config = dict(
    num_hidden_layers=16,
    hidden_size=448,
    num_attention_heads=7,
    num_key_value_heads=7,
    head_dim=64,
    intermediate_size=1792,
    vocab_size=8192,
    hidden_act='tanh_gelu',
    norm='layernorm',
    norm_place='pre',
    norm_eps=1e-05,
    positions='learned',
    qk_norm=False,
    attn_scale=0.125,
    bias='all',
    tie_word_embeddings=True,
    parallel_block=False,
    init='normal',
    init_std_qkv=0.0146,
    init_std_o=0.00259,
    init_std_up=0.0146,
    init_std_down=0.00259,
    optimizer='muon',
    learning_rate=0.00134,
    lr_mult_o=1.5,
    beta1=0.93,
    lr_head=0.0075,
    max_grad_norm=1.0,
    warmup_steps=200,
    schedule='wsd',
    decay_fraction=0.674,
    decay_shape='sqrt',
    final_lr_fraction=0.0,
    batch_tokens=65536,
    max_seq_len=512,
    doc_mask=True,
    train_tokens=337600000,
    max_steps=5152,
    dataset='wikipedia_en',
)
MLP neurons of a small language model. Each row is named by its layer, matrix (up: input weights) and neuron, and shows model dimensions 0-95. Each number is 50 + 10 x the weight over its row's rms, rounded and kept within 0 to 99.
A block is one neuron, or neurons of one layer that tend to fire together. After each block is what it responds to, as a language model described it from the Wikipedia text at the highest values.

L2.up146:46 47 52 46 46 62 57 53 57 62 47 40 47 38 57 51 57 45 61 69 71 58 53 59 51 66 66 45 48 62 57 56 38 53 40 51 48 37 39 49 63 54 36 65 53 40 33 56 40 56 49 36 36 55 41 61 64 50 61 47 61 44 42 39 65 63 41 39 56 37 57 57 48 66 44 52 45 35 46 71 47 50 45 56 55 45 50 47 35 59 60 48 63 34 49 60
L2.up659:46 43 47 58 51 58 50 52 33 54 48 45 51 54 48 64 57 46 56 44 48 52 38 58 55 35 62 55 58 68 57 48 50 53 42 68 53 49 49 37 26 63 48 63 58 62 64 49 37 45 40 57 44 61 68 49 58 33 46 44 51 56 42 41 51 39 50 60 36 52 48 51 49 60 58 50 71 42 63 61 36 39 46 56 52 64 49 52 58 58 57 44 48 65 60 31
L2.up769:52 57 53 47 52 46 37 33 48 55 48 51 57 61 56 45 36 53 39 41 65 56 48 49 60 70 50 50 54 54 72 39 28 52 51 64 36 50 44 58 37 52 49 51 59 61 51 64 44 55 50 67 49 52 56 54 36 39 47 36 65 57 57 56 39 45 47 65 37 51 56 62 40 64 37 41 34 67 37 51 59 55 58 55 28 71 58 48 39 38 25 50 52 49 67 67
L2.up1066:42 37 51 52 24 53 55 41 57 51 51 38 48 56 51 27 51 56 51 51 55 50 41 63 52 53 52 55 39 71 45 54 49 43 34 41 40 55 47 38 57 58 55 30 58 53 49 55 44 51 59 49 48 53 64 76 58 45 48 58 40 40 60 37 48 45 41 49 38 46 55 48 38 59 43 57 58 63 26 50 42 41 52 44 53 60 56 57 62 44 48 54 53 25 45 51
L2.up1139:36 49 54 46 55 70 37 40 55 50 62 46 29 55 58 50 52 42 57 43 56 58 46 52 34 53 43 34 57 53 61 56 46 61 38 58 40 60 47 44 54 49 40 28 40 55 24 59 46 63 46 58 58 49 43 50 56 44 44 41 52 42 53 47 46 54 42 66 41 45 70 61 57 30 26 43 37 70 34 37 71 35 60 50 42 45 46 41 35 36 53 65 58 56 43 66
L2.up1198:45 39 53 70 55 44 47 52 57 58 43 42 36 51 45 46 74 59 43 54 39 53 45 54 42 59 70 23 42 52 58 65 47 67 43 59 49 38 44 54 54 54 35 51 41 40 59 61 32 36 47 62 46 55 58 58 45 73 39 56 36 77 55 52 60 37 68 40 45 37 59 64 61 57 61 59 34 51 54 53 59 40 47 53 44 39 40 56 43 57 44 56 50 22 43 46
L2.up1370:48 61 65 51 37 62 43 58 32 49 54 42 56 67 47 51 43 62 59 52 63 65 47 45 61 33 56 64 61 58 45 46 36 55 55 43 36 52 33 32 51 53 49 47 57 54 31 50 50 56 47 46 53 55 49 58 45 39 59 55 52 40 67 51 61 46 56 51 57 33 45 52 42 59 53 62 43 26 36 53 39 52 48 42 59 55 47 46 56 44 42 41 52 37 55 41
L2.up1543:54 37 52 60 56 64 46 61 56 52 38 51 40 71 55 52 52 46 37 48 48 51 58 42 78 60 52 44 57 52 64 61 50 45 47 37 52 25 31 59 41 51 53 56 53 45 58 48 40 45 40 75 54 46 45 59 62 36 54 50 46 46 45 59 50 46 66 52 58 63 52 44 45 55 38 57 52 73 57 42 56 50 52 36 38 56 39 65 44 45 46 41 63 58 49 65
Mid-word after prefix

L2.up544:48 47 56 69 42 41 47 51 45 49 32 66 74 50 59 38 70 49 53 46 62 49 36 44 57 38 52 31 55 38 42 52 61 35 32 48 53 27 39 50 53 60 45 53 46 42 74 31 68 42 46 36 53 32 45 56 52 46 47 55 53 55 37 56 41 59 51 59 62 58 75 56 61 64 46 59 60 44 43 41 60 63 48 37 49 58 50 56 65 53 62 59 30 54 55 51
L2.up641:46 58 44 51 60 57 52 31 46 55 50 53 21 60 63 51 52 43 66 46 32 49 77 52 59 59 45 52 69 51 39 56 41 40 43 64 50 61 64 36 45 60 34 49 45 56 46 57 54 52 55 46 58 38 38 69 61 33 49 43 58 48 41 60 42 45 49 64 30 39 79 67 61 59 56 37 52 65 59 51 44 52 59 37 65 61 74 36 57 49 51 44 33 52 30 43
L2.up694:33 49 49 57 40 45 60 63 46 58 44 58 44 70 47 39 70 67 49 60 57 50 42 32 60 35 48 40 60 51 42 36 61 32 43 43 50 51 46 60 64 61 35 51 61 60 73 51 66 47 39 51 65 50 36 60 50 39 63 39 55 54 39 45 50 49 43 51 40 53 56 56 48 59 47 40 57 42 60 62 60 38 48 60 61 50 41 55 47 62 53 57 37 28 46 38
L2.up816:61 62 53 57 53 43 27 66 55 30 59 41 55 59 57 48 54 49 61 70 57 58 52 38 35 55 50 37 73 44 41 52 42 52 43 40 42 43 59 55 53 54 39 75 46 58 33 45 56 72 46 54 39 42 44 44 35 59 39 42 42 51 55 52 42 56 47 56 56 51 44 69 56 62 60 50 57 55 57 49 50 39 62 49 51 43 63 55 53 46 61 43 42 62 52 58
L2.up860:58 56 52 64 57 21 54 52 48 54 46 47 55 49 62 51 64 51 54 54 56 54 40 47 49 59 41 46 44 46 38 52 58 39 50 58 37 54 52 57 47 62 49 53 53 59 53 57 54 61 29 52 57 47 44 64 64 49 38 58 31 43 65 56 38 50 42 65 50 43 47 68 55 61 57 42 41 55 49 47 51 44 40 75 37 33 48 54 54 45 43 50 46 50 40 50
L2.up1340:28 44 41 43 35 52 60 56 41 54 54 47 46 63 47 72 51 55 65 32 67 36 47 44 54 33 49 46 45 41 44 30 44 63 62 61 56 49 49 49 40 44 41 52 41 52 42 54 66 52 51 52 39 45 48 49 42 48 31 50 47 51 44 54 43 50 34 55 58 38 54 61 34 47 40 56 51 39 61 48 59 32 57 55 54 35 58 39 51 40 31 59 54 57 49 45
L2.up1480:47 43 54 54 47 52 53 34 47 67 34 30 50 64 51 62 62 36 41 48 28 42 35 62 67 48 49 55 62 43 29 38 59 53 57 42 40 55 46 51 59 55 66 69 53 60 42 47 35 53 30 62 45 53 52 58 41 49 52 39 32 60 33 65 40 59 59 57 36 64 35 39 46 28 63 40 50 66 41 62 57 44 32 31 55 33 42 53 41 57 52 42 58 47 50 36
L2.up1626:72 68 37 76 60 66 68 59 67 49 42 65 53 58 52 42 57 49 62 75 65 52 56 33 51 47 57 50 66 53 14 46 45 36 47 47 29 45 49 56 47 44 48 54 31 61 39 54 43 43 50 41 35 39 59 43 47 46 51 34 51 48 58 56 42 40 54 58 34 51 70 42 38 42 55 43 63 50 58 51 57 52 41 48 44 40 48 52 44 50 45 64 41 39 44 51
Multiword name endings

L2.up14:59 60 71 48 39 37 43 33 50 45 62 53 75 50 51 62 49 47 52 46 48 52 61 43 36 46 57 43 64 34 61 51 51 56 41 44 57 43 59 47 48 55 54 43 48 49 25 34 75 50 54 50 46 33 49 64 58 45 55 68 73 58 46 58 57 51 57 49 56 29 51 67 50 46 57 49 34 61 36 51 49 60 53 49 50 54 56 53 60 49 59 66 49 56 50 50
L2.up114:40 70 55 66 46 51 60 66 53 52 51 58 69 46 46 45 45 57 50 55 29 44 48 43 38 38 61 49 32 46 44 68 52 53 44 56 57 50 46 57 40 47 73 23 52 58 61 57 45 50 62 47 31 36 53 50 33 54 53 35 62 46 34 66 46 77 39 48 59 49 39 46 45 48 39 56 52 54 40 67 63 59 84 49 54 47 50 58 51 64 46 47 58 61 44 47
L2.up377:32 35 49 42 51 69 48 61 49 51 59 60 58 46 48 59 50 60 50 55 40 42 51 61 46 60 40 52 52 47 35 23 62 37 43 41 71 59 45 52 50 50 39 44 61 53 61 44 42 63 60 44 63 58 47 62 51 43 60 46 36 36 63 44 46 61 43 27 58 58 50 69 39 50 61 59 68 62 51 58 39 39 63 36 66 68 51 24 63 44 40 47 57 44 51 60
L2.up389:25 36 58 32 48 56 57 43 50 34 48 62 54 58 39 37 63 33 54 47 78 36 31 64 42 62 48 64 44 45 58 44 63 48 46 23 47 48 61 46 40 37 37 46 70 55 62 46 41 46 44 55 35 48 48 58 45 46 50 58 62 34 54 57 47 50 63 45 52 39 52 52 31 73 56 47 38 38 43 42 38 59 53 50 45 82 53 46 48 27 56 41 55 61 49 60
L2.up881:32 57 42 53 67 55 52 40 40 46 39 52 62 47 60 55 64 57 60 60 42 39 43 52 55 75 64 48 64 51 58 52 45 64 47 48 63 52 46 51 33 44 58 55 57 54 51 55 46 36 46 51 60 43 43 58 62 53 47 66 45 47 66 19 37 80 57 34 44 46 56 64 42 38 61 45 45 54 63 44 58 46 51 37 68 65 58 41 63 32 59 52 39 61 43 64
L2.up1125:37 62 57 43 41 54 49 53 40 60 53 53 48 52 49 58 57 57 52 45 63 34 33 58 44 53 50 48 51 57 42 70 34 57 57 44 39 47 58 42 49 36 45 50 72 45 55 72 50 46 59 66 67 41 58 39 33 42 65 66 54 46 60 35 54 34 64 41 41 50 47 38 73 51 49 36 52 48 53 60 53 53 45 56 53 46 40 45 55 61 62 46 47 44 44 46
L2.up1424:45 58 46 57 43 33 64 32 49 51 38 43 54 43 50 68 42 52 38 55 39 62 47 39 52 48 56 53 69 58 42 44 46 40 55 49 36 50 41 47 51 61 72 52 50 43 62 41 44 46 35 35 51 65 64 51 48 62 42 55 45 46 41 44 47 69 59 36 35 45 51 46 53 71 52 46 49 50 44 39 59 56 58 46 39 38 62 41 42 47 37 46 79 56 54 60
L2.up1528:40 47 26 30 53 46 50 57 50 40 58 51 40 45 43 63 47 58 44 52 42 41 57 61 54 51 46 33 72 62 51 57 54 52 43 35 28 49 52 50 72 43 34 47 46 47 44 41 32 53 45 61 47 49 52 48 40 43 50 52 56 60 77 58 49 72 59 26 49 71 39 69 62 44 67 52 56 73 46 36 62 65 58 48 54 46 55 50 57 51 48 43 43 48 39 40
Late wiki-table cell separators

L6.up878:48 52 60 57 64 46 61 58 44 45 64 44 55 33 44 41 34 55 49 47 55 42 33 37 48 56 45 65 56 61 47 49 51 62 58 35 55 48 49 50 45 70 50 48 41 50 59 37 42 62 43 60 40 64 36 46 54 42 58 57 70 67 66 61 66 50 46 60 78 32 43 51 42 52 51 57 48 33 53 49 45 64 49 40 60 46 67 53 45 37 64 69 47 35 58 54
Second digit of numbers

L5.up35:59 29 39 52 47 79 45 55 52 61 52 31 39 53 35 52 40 58 47 65 34 34 69 70 40 63 63 48 66 43 65 46 56 48 46 42 41 38 35 35 36 33 42 48 54 52 40 49 46 51 47 46 41 52 58 43 47 45 44 54 65 47 63 52 74 55 56 42 43 40 62 67 51 58 61 50 44 44 66 39 59 40 42 45 53 45 68 53 50 67 63 62 54 52 60 61
L5.up853:64 50 56 62 46 51 55 65 48 54 51 40 46 37 63 60 62 50 38 55 41 49 43 59 55 45 49 53 55 38 58 46 45 43 56 54 46 50 55 53 39 39 69 71 37 60 45 40 62 57 35 64 44 59 43 45 57 36 34 50 53 35 59 53 53 53 59 64 47 63 60 65 36 35 58 55 71 51 28 55 50 48 56 46 52 42 54 47 56 63 60 45 69 59 59 36
L5.up1159:26 47 46 52 71 39 55 53 46 36 48 48 34 51 57 28 54 57 64 64 47 46 53 38 44 58 70 44 59 40 38 62 67 46 47 44 36 38 39 63 40 53 56 56 46 57 45 42 48 49 48 48 44 35 57 41 41 48 60 43 49 49 52 40 61 46 43 47 48 56 31 51 48 54 31 50 45 49 36 56 54 45 61 36 46 54 62 60 61 60 60 50 45 62 57 37
L5.up1425:51 42 45 45 53 63 68 54 46 45 36 46 45 58 48 63 47 47 56 44 39 49 57 74 63 74 71 52 40 55 56 64 68 60 48 59 29 33 60 38 37 39 46 41 47 51 55 50 58 61 67 63 26 56 48 55 57 19 50 33 56 51 41 35 52 31 33 42 24 46 61 75 38 45 57 46 29 59 26 49 50 65 56 44 52 58 58 56 55 67 57 34 54 61 48 42
L5.up1442:62 49 41 67 41 43 62 63 65 44 53 47 38 47 58 61 37 46 44 58 58 49 55 58 56 35 39 34 52 42 44 32 54 52 48 38 49 50 41 49 44 39 46 29 58 43 56 51 50 50 46 38 31 41 49 43 42 39 60 71 43 51 54 56 52 44 41 35 31 42 57 46 49 58 47 59 47 43 50 36 52 62 68 57 71 55 57 51 51 70 50 52 38 57 42 54
L5.up1454:47 62 65 76 40 57 48 55 31 51 39 53 45 63 60 46 47 57 61 56 46 55 47 53 60 57 46 51 38 39 54 37 44 54 37 28 45 61 48 52 57 43 46 56 65 42 51 38 42 46 50 40 49 46 52 72 58 25 47 38 52 49 60 52 62 46 56 46 40 41 65 47 47 69 56 42 48 47 60 49 55 52 48 44 53 58 37 37 56 52 56 42 54 44 38 56
L5.up1546:48 43 44 36 53 54 54 49 59 44 37 31 58 52 71 49 38 56 56 37 40 68 68 59 39 50 58 60 47 49 47 59 32 59 48 40 47 63 47 44 36 44 75 58 37 45 70 54 45 54 41 46 56 52 64 56 59 38 36 61 42 51 51 37 63 48 40 52 46 44 49 49 48 51 52 47 54 40 53 71 69 29 67 57 59 56 42 36 52 57 52 61 47 46 61 50
L5.up1682:63 42 55 44 42 51 41 43 41 26 50 41 45 55 33 46 50 44 44 29 42 52 49 57 67 48 48 42 50 63 56 56 57 49 44 39 36 61 53 40 35 41 48 48 53 54 43 51 59 45 32 45 47 39 72 70 48 46 55 53 56 42 77 44 62 63 51 54 47 65 41 71 45 32 54 44 66 25 52 50 53 51 71 60 53 55 56 35 46 61 49 42 72 50 62 44
Word piece after prefix

L5.up189:47 64 48 39 50 40 65 59 50 47 61 43 53 38 36 49 22 53 46 52 59 51 48 60 58 60 46 60 69 52 41 50 45 59 58 54 64 57 43 41 55 60 32 56 52 51 37 61 47 59 60 40 67 47 46 56 53 56 41 50 72 38 40 40 65 47 54 58 55 63 67 56 64 53 50 50 31 56 46 55 42 56 60 42 58 48 56 64 45 40 48 46 53 38 51 60
L5.up429:65 56 45 61 78 49 58 78 56 36 46 65 62 49 43 46 49 32 52 48 55 55 50 48 60 55 38 38 51 50 49 48 41 58 36 57 51 50 64 54 59 50 58 62 55 57 59 51 55 43 48 37 47 59 71 59 44 44 60 43 42 56 41 47 36 35 56 59 38 62 53 61 47 62 51 45 67 62 69 36 55 54 60 45 38 41 87 38 54 47 38 51 38 48 35 48
L5.up563:31 47 62 72 42 51 46 33 54 51 54 36 64 51 33 47 55 52 59 65 64 61 55 54 63 45 51 31 55 58 53 42 47 57 65 59 43 40 45 59 44 55 24 29 46 66 51 65 64 48 47 35 56 62 62 40 50 33 58 57 44 49 44 55 51 50 35 50 59 51 43 51 63 55 44 56 33 61 40 48 65 52 53 50 32 43 43 57 45 39 44 49 46 35 35 51
L5.up951:56 58 46 64 39 45 53 57 42 48 31 48 58 56 65 38 47 61 59 47 51 65 37 41 44 32 45 42 54 49 31 59 58 47 30 57 47 69 45 59 42 50 31 59 68 45 47 52 44 56 39 61 32 45 46 56 62 57 34 49 34 40 43 63 46 45 51 60 49 45 63 66 44 71 39 62 58 65 33 57 59 46 64 68 39 50 76 44 60 56 71 36 51 58 48 51
L5.up1099:42 60 51 52 51 31 56 46 59 69 45 50 55 48 46 38 62 48 44 62 51 52 54 55 51 32 47 62 51 36 48 60 62 64 46 55 32 46 55 39 54 55 59 40 61 53 56 67 51 51 57 42 65 49 62 48 47 56 56 44 37 64 32 49 40 48 64 57 36 36 40 34 53 59 35 66 40 58 55 37 61 54 34 58 42 40 63 40 35 54 46 47 57 36 52 47
L5.up1449:41 44 58 56 42 54 66 41 55 62 43 44 42 41 49 51 60 55 46 41 56 40 53 44 59 41 57 69 67 42 47 43 49 54 50 52 39 42 51 45 71 37 57 59 48 61 59 41 37 51 46 53 46 45 47 59 48 50 52 49 47 53 49 59 62 42 32 63 51 68 56 49 65 52 57 59 44 61 37 52 55 63 57 39 40 50 38 53 63 29 57 40 34 52 50 64
L5.up1554:37 57 43 50 40 27 55 51 57 52 68 46 64 44 44 47 66 57 70 43 59 57 42 47 47 34 59 42 62 52 34 58 42 51 69 53 51 57 68 55 58 41 55 61 69 57 44 63 63 63 53 59 56 47 38 42 57 63 37 44 39 60 40 75 64 43 62 53 66 68 44 45 62 60 51 30 62 59 51 64 71 66 51 62 68 33 49 65 46 47 62 47 53 56 67 37
L5.up1588:42 55 56 61 49 62 50 53 29 40 30 50 63 50 51 53 56 29 34 55 53 60 51 42 39 39 40 51 51 48 29 45 30 50 52 59 47 56 66 39 63 57 38 42 55 49 52 47 39 60 35 48 25 66 50 50 50 51 65 55 46 74 57 60 58 23 64 51 35 51 60 41 37 75 53 39 56 55 58 44 67 41 69 49 35 46 45 57 49 40 51 47 34 41 58 38
Inside multi-word proper names

L6.up1271:55 61 56 67 44 39 70 40 49 37 45 48 41 59 57 40 69 56 54 45 44 65 58 46 56 50 38 57 60 62 36 45 40 43 56 36 48 50 42 53 41 62 29 40 46 70 53 39 38 60 53 51 35 61 50 46 41 60 63 36 51 54 55 36 45 51 48 53 45 63 70 44 40 58 54 69 57 55 42 61 50 61 58 51 65 55 63 51 45 45 56 46 44 62 49 64
Mid-word subword pieces

L6.up602:35 53 41 46 53 51 42 61 40 45 55 54 45 57 58 38 52 49 42 43 61 51 66 40 56 54 54 81 65 41 38 60 66 39 62 49 62 48 46 61 66 35 38 39 56 48 44 43 49 44 59 27 38 37 26 65 48 53 62 38 60 40 36 52 41 58 48 51 54 57 43 55 43 28 40 74 24 47 42 53 38 60 67 51 44 50 39 58 43 65 52 37 58 50 57 44
Sports stats table cells

L5.up153:54 56 48 56 35 46 64 32 43 44 61 43 51 54 57 55 62 51 54 38 60 43 43 62 49 34 59 63 58 57 62 59 55 45 37 49 42 77 49 64 54 45 38 40 30 32 49 68 58 53 46 66 59 73 47 51 55 54 42 66 43 27 26 52 69 42 49 51 48 57 55 62 66 71 47 38 80 61 45 35 61 49 51 48 71 47 44 43 41 54 44 44 54 42 53 45
L5.up442:55 32 54 57 59 48 60 60 55 53 33 45 54 56 50 44 33 44 71 59 53 52 65 90 57 53 52 59 56 38 41 57 65 43 65 47 54 45 45 54 48 40 52 64 40 43 46 40 39 57 47 52 63 74 41 72 44 63 58 62 65 21 50 46 45 56 66 50 44 51 55 42 54 46 71 37 54 61 40 57 49 41 64 46 37 43 51 42 71 55 42 47 62 48 50 55
L5.up499:45 60 68 59 54 45 65 56 62 66 56 48 52 53 63 51 47 69 51 51 35 67 49 43 51 50 55 60 66 33 49 55 55 57 45 55 48 58 56 39 42 46 43 48 58 62 43 47 56 53 72 44 31 52 43 52 44 55 45 50 68 62 38 50 64 58 64 51 50 41 61 29 44 43 61 44 39 48 58 40 59 45 60 75 64 52 49 43 53 65 52 39 43 56 48 48
L5.up638:25 38 55 47 51 54 62 64 37 46 54 61 43 43 60 60 49 43 52 46 39 65 40 49 46 48 55 59 52 44 63 52 60 46 61 35 43 55 70 66 48 62 45 48 52 57 44 37 45 41 52 51 67 45 53 48 41 69 44 72 46 46 48 52 46 41 44 48 30 68 36 42 47 69 41 47 76 64 51 43 47 48 71 62 47 55 48 48 44 49 60 35 49 68 51 57
L5.up1227:42 62 51 46 55 43 61 42 48 35 40 55 43 45 50 51 53 46 41 45 56 54 46 68 36 45 17 61 46 41 54 43 61 60 72 43 61 49 57 58 58 59 46 39 51 54 60 64 51 40 63 55 52 56 62 41 51 47 32 37 33 46 65 55 60 32 38 55 59 55 49 39 52 50 61 38 45 47 66 34 55 35 52 58 52 79 57 54 57 69 44 51 70 26 58 35
L5.up1363:58 59 49 46 68 59 63 50 64 51 42 50 40 56 44 67 40 52 39 48 52 51 60 48 58 36 55 60 53 37 39 41 69 58 50 60 43 58 38 48 53 43 62 49 60 41 46 48 53 53 56 44 55 47 60 53 39 67 47 45 53 38 62 40 29 49 56 48 54 57 58 51 48 44 55 47 32 44 52 63 45 30 49 52 55 32 36 46 54 36 67 43 28 45 74 49
L5.up1552:58 29 46 43 69 49 58 52 46 42 50 64 51 52 63 53 46 46 39 56 60 62 35 46 45 46 42 70 45 45 67 47 63 52 47 46 49 58 66 46 24 58 53 46 36 51 60 53 55 53 64 54 45 57 50 34 60 66 43 33 41 51 48 47 55 50 54 58 35 47 38 41 20 54 41 51 43 59 45 41 48 55 64 46 53 49 42 62 36 55 58 38 69 59 49 46
L5.up1570:56 48 45 54 48 37 43 46 58 41 38 45 41 52 48 56 61 76 57 56 48 39 53 61 54 39 59 46 59 24 58 58 62 44 58 35 62 55 38 57 42 39 50 57 57 52 68 33 55 37 53 57 57 45 44 53 64 50 57 56 54 53 53 52 60 36 56 30 54 71 67 43 67 46 52 50 59 51 34 49 59 41 66 42 50 60 45 53 45 44 57 44 57 28 58 58
Table cell separators

L5.up337:55 38 51 58 35 45 70 50 59 45 65 33 40 42 41 48 42 52 33 32 51 46 60 33 56 65 57 45 60 53 59 66 45 38 41 50 39 57 45 53 44 47 45 47 37 63 36 59 53 59 45 50 47 45 51 54 57 46 45 44 25 44 53 48 17 46 51 47 41 34 71 51 45 52 59 50 45 52 40 52 54 70 44 44 47 57 66 47 66 44 38 55 45 47 27 56
L5.up515:45 44 44 54 51 54 56 56 29 52 63 63 45 35 56 50 58 56 57 59 45 55 57 44 56 70 24 56 36 60 45 43 54 60 37 35 55 52 44 47 45 56 43 47 45 48 60 40 53 66 47 49 51 53 47 41 43 57 52 69 66 52 50 55 41 55 43 53 68 37 52 54 39 67 63 44 46 28 49 56 56 52 40 30 42 52 37 58 45 49 33 47 55 43 52 47
L5.up701:56 65 45 61 50 56 51 39 39 29 56 60 67 50 68 46 48 63 44 52 44 76 44 60 54 43 57 60 51 60 50 42 31 63 42 59 62 64 58 54 65 61 54 56 57 46 50 48 46 54 34 56 44 47 46 53 41 41 48 49 57 35 42 56 34 37 51 56 58 37 36 46 59 54 36 59 37 30 54 56 49 62 36 37 50 50 48 59 34 56 54 46 55 28 34 57
L5.up1230:43 58 58 44 49 45 48 49 58 46 58 43 54 59 54 59 46 69 34 49 60 24 37 59 77 49 61 47 55 60 41 44 53 47 42 44 54 52 54 61 68 57 41 48 56 44 47 42 54 50 44 35 26 53 49 51 44 44 41 66 63 42 37 45 66 57 35 70 55 46 39 61 62 53 75 59 37 51 55 41 58 54 41 64 51 41 42 68 38 63 57 62 58 45 48 55
L5.up1518:42 44 42 42 63 34 74 74 52 26 45 41 45 58 50 45 61 53 72 58 57 48 50 51 70 54 55 50 59 53 51 41 41 32 36 47 53 48 49 45 41 62 55 66 34 57 67 30 29 41 50 43 49 42 51 54 55 50 30 53 64 41 67 60 39 41 55 47 56 39 65 56 52 51 46 53 41 43 48 57 43 49 43 49 58 42 65 63 27 41 55 72 62 49 46 37
L5.up1523:44 61 43 43 51 43 52 47 58 55 62 39 43 45 62 61 61 64 59 41 42 44 49 55 64 48 40 47 40 40 39 48 58 49 41 44 48 57 44 49 39 59 48 55 57 36 44 57 46 43 64 57 43 50 60 39 34 51 45 52 52 55 44 42 38 44 35 43 59 59 48 31 49 37 40 47 59 38 37 50 50 66 34 35 61 54 45 48 35 45 37 57 40 47 54 57
L5.up1594:57 52 45 79 50 50 51 53 59 74 51 46 56 53 52 50 57 45 57 44 43 40 32 40 67 40 48 65 56 61 41 47 44 42 46 60 42 57 69 54 48 53 57 40 40 42 42 42 50 51 42 41 51 56 49 54 42 53 54 49 46 20 57 66 52 57 50 47 69 67 58 43 61 60 54 60 24 56 53 65 43 54 59 59 65 27 62 46 70 56 57 37 64 34 45 49
L5.up1700:48 46 52 39 59 63 54 55 39 37 50 37 32 59 65 41 44 63 59 31 52 48 56 51 59 53 47 69 48 51 35 43 61 49 35 39 47 56 43 55 48 71 46 52 39 39 44 45 52 70 56 61 37 53 29 44 46 46 52 44 67 31 58 49 53 59 41 62 53 25 31 24 62 59 57 51 69 66 70 53 37 46 39 37 57 39 42 56 37 41 51 56 41 48 63 45
Second digit of years

L6.up59:56 43 43 50 54 46 65 54 61 38 43 55 48 38 48 49 48 57 53 47 55 59 31 59 63 27 54 41 38 67 53 40 72 42 48 56 79 44 54 56 43 55 54 55 39 49 36 47 46 54 47 53 42 60 41 53 52 40 47 68 50 46 45 47 48 54 41 66 57 47 60 55 43 44 48 44 48 66 61 61 43 45 64 51 58 35 48 56 50 52 57 51 60 51 57 59
Name and word continuations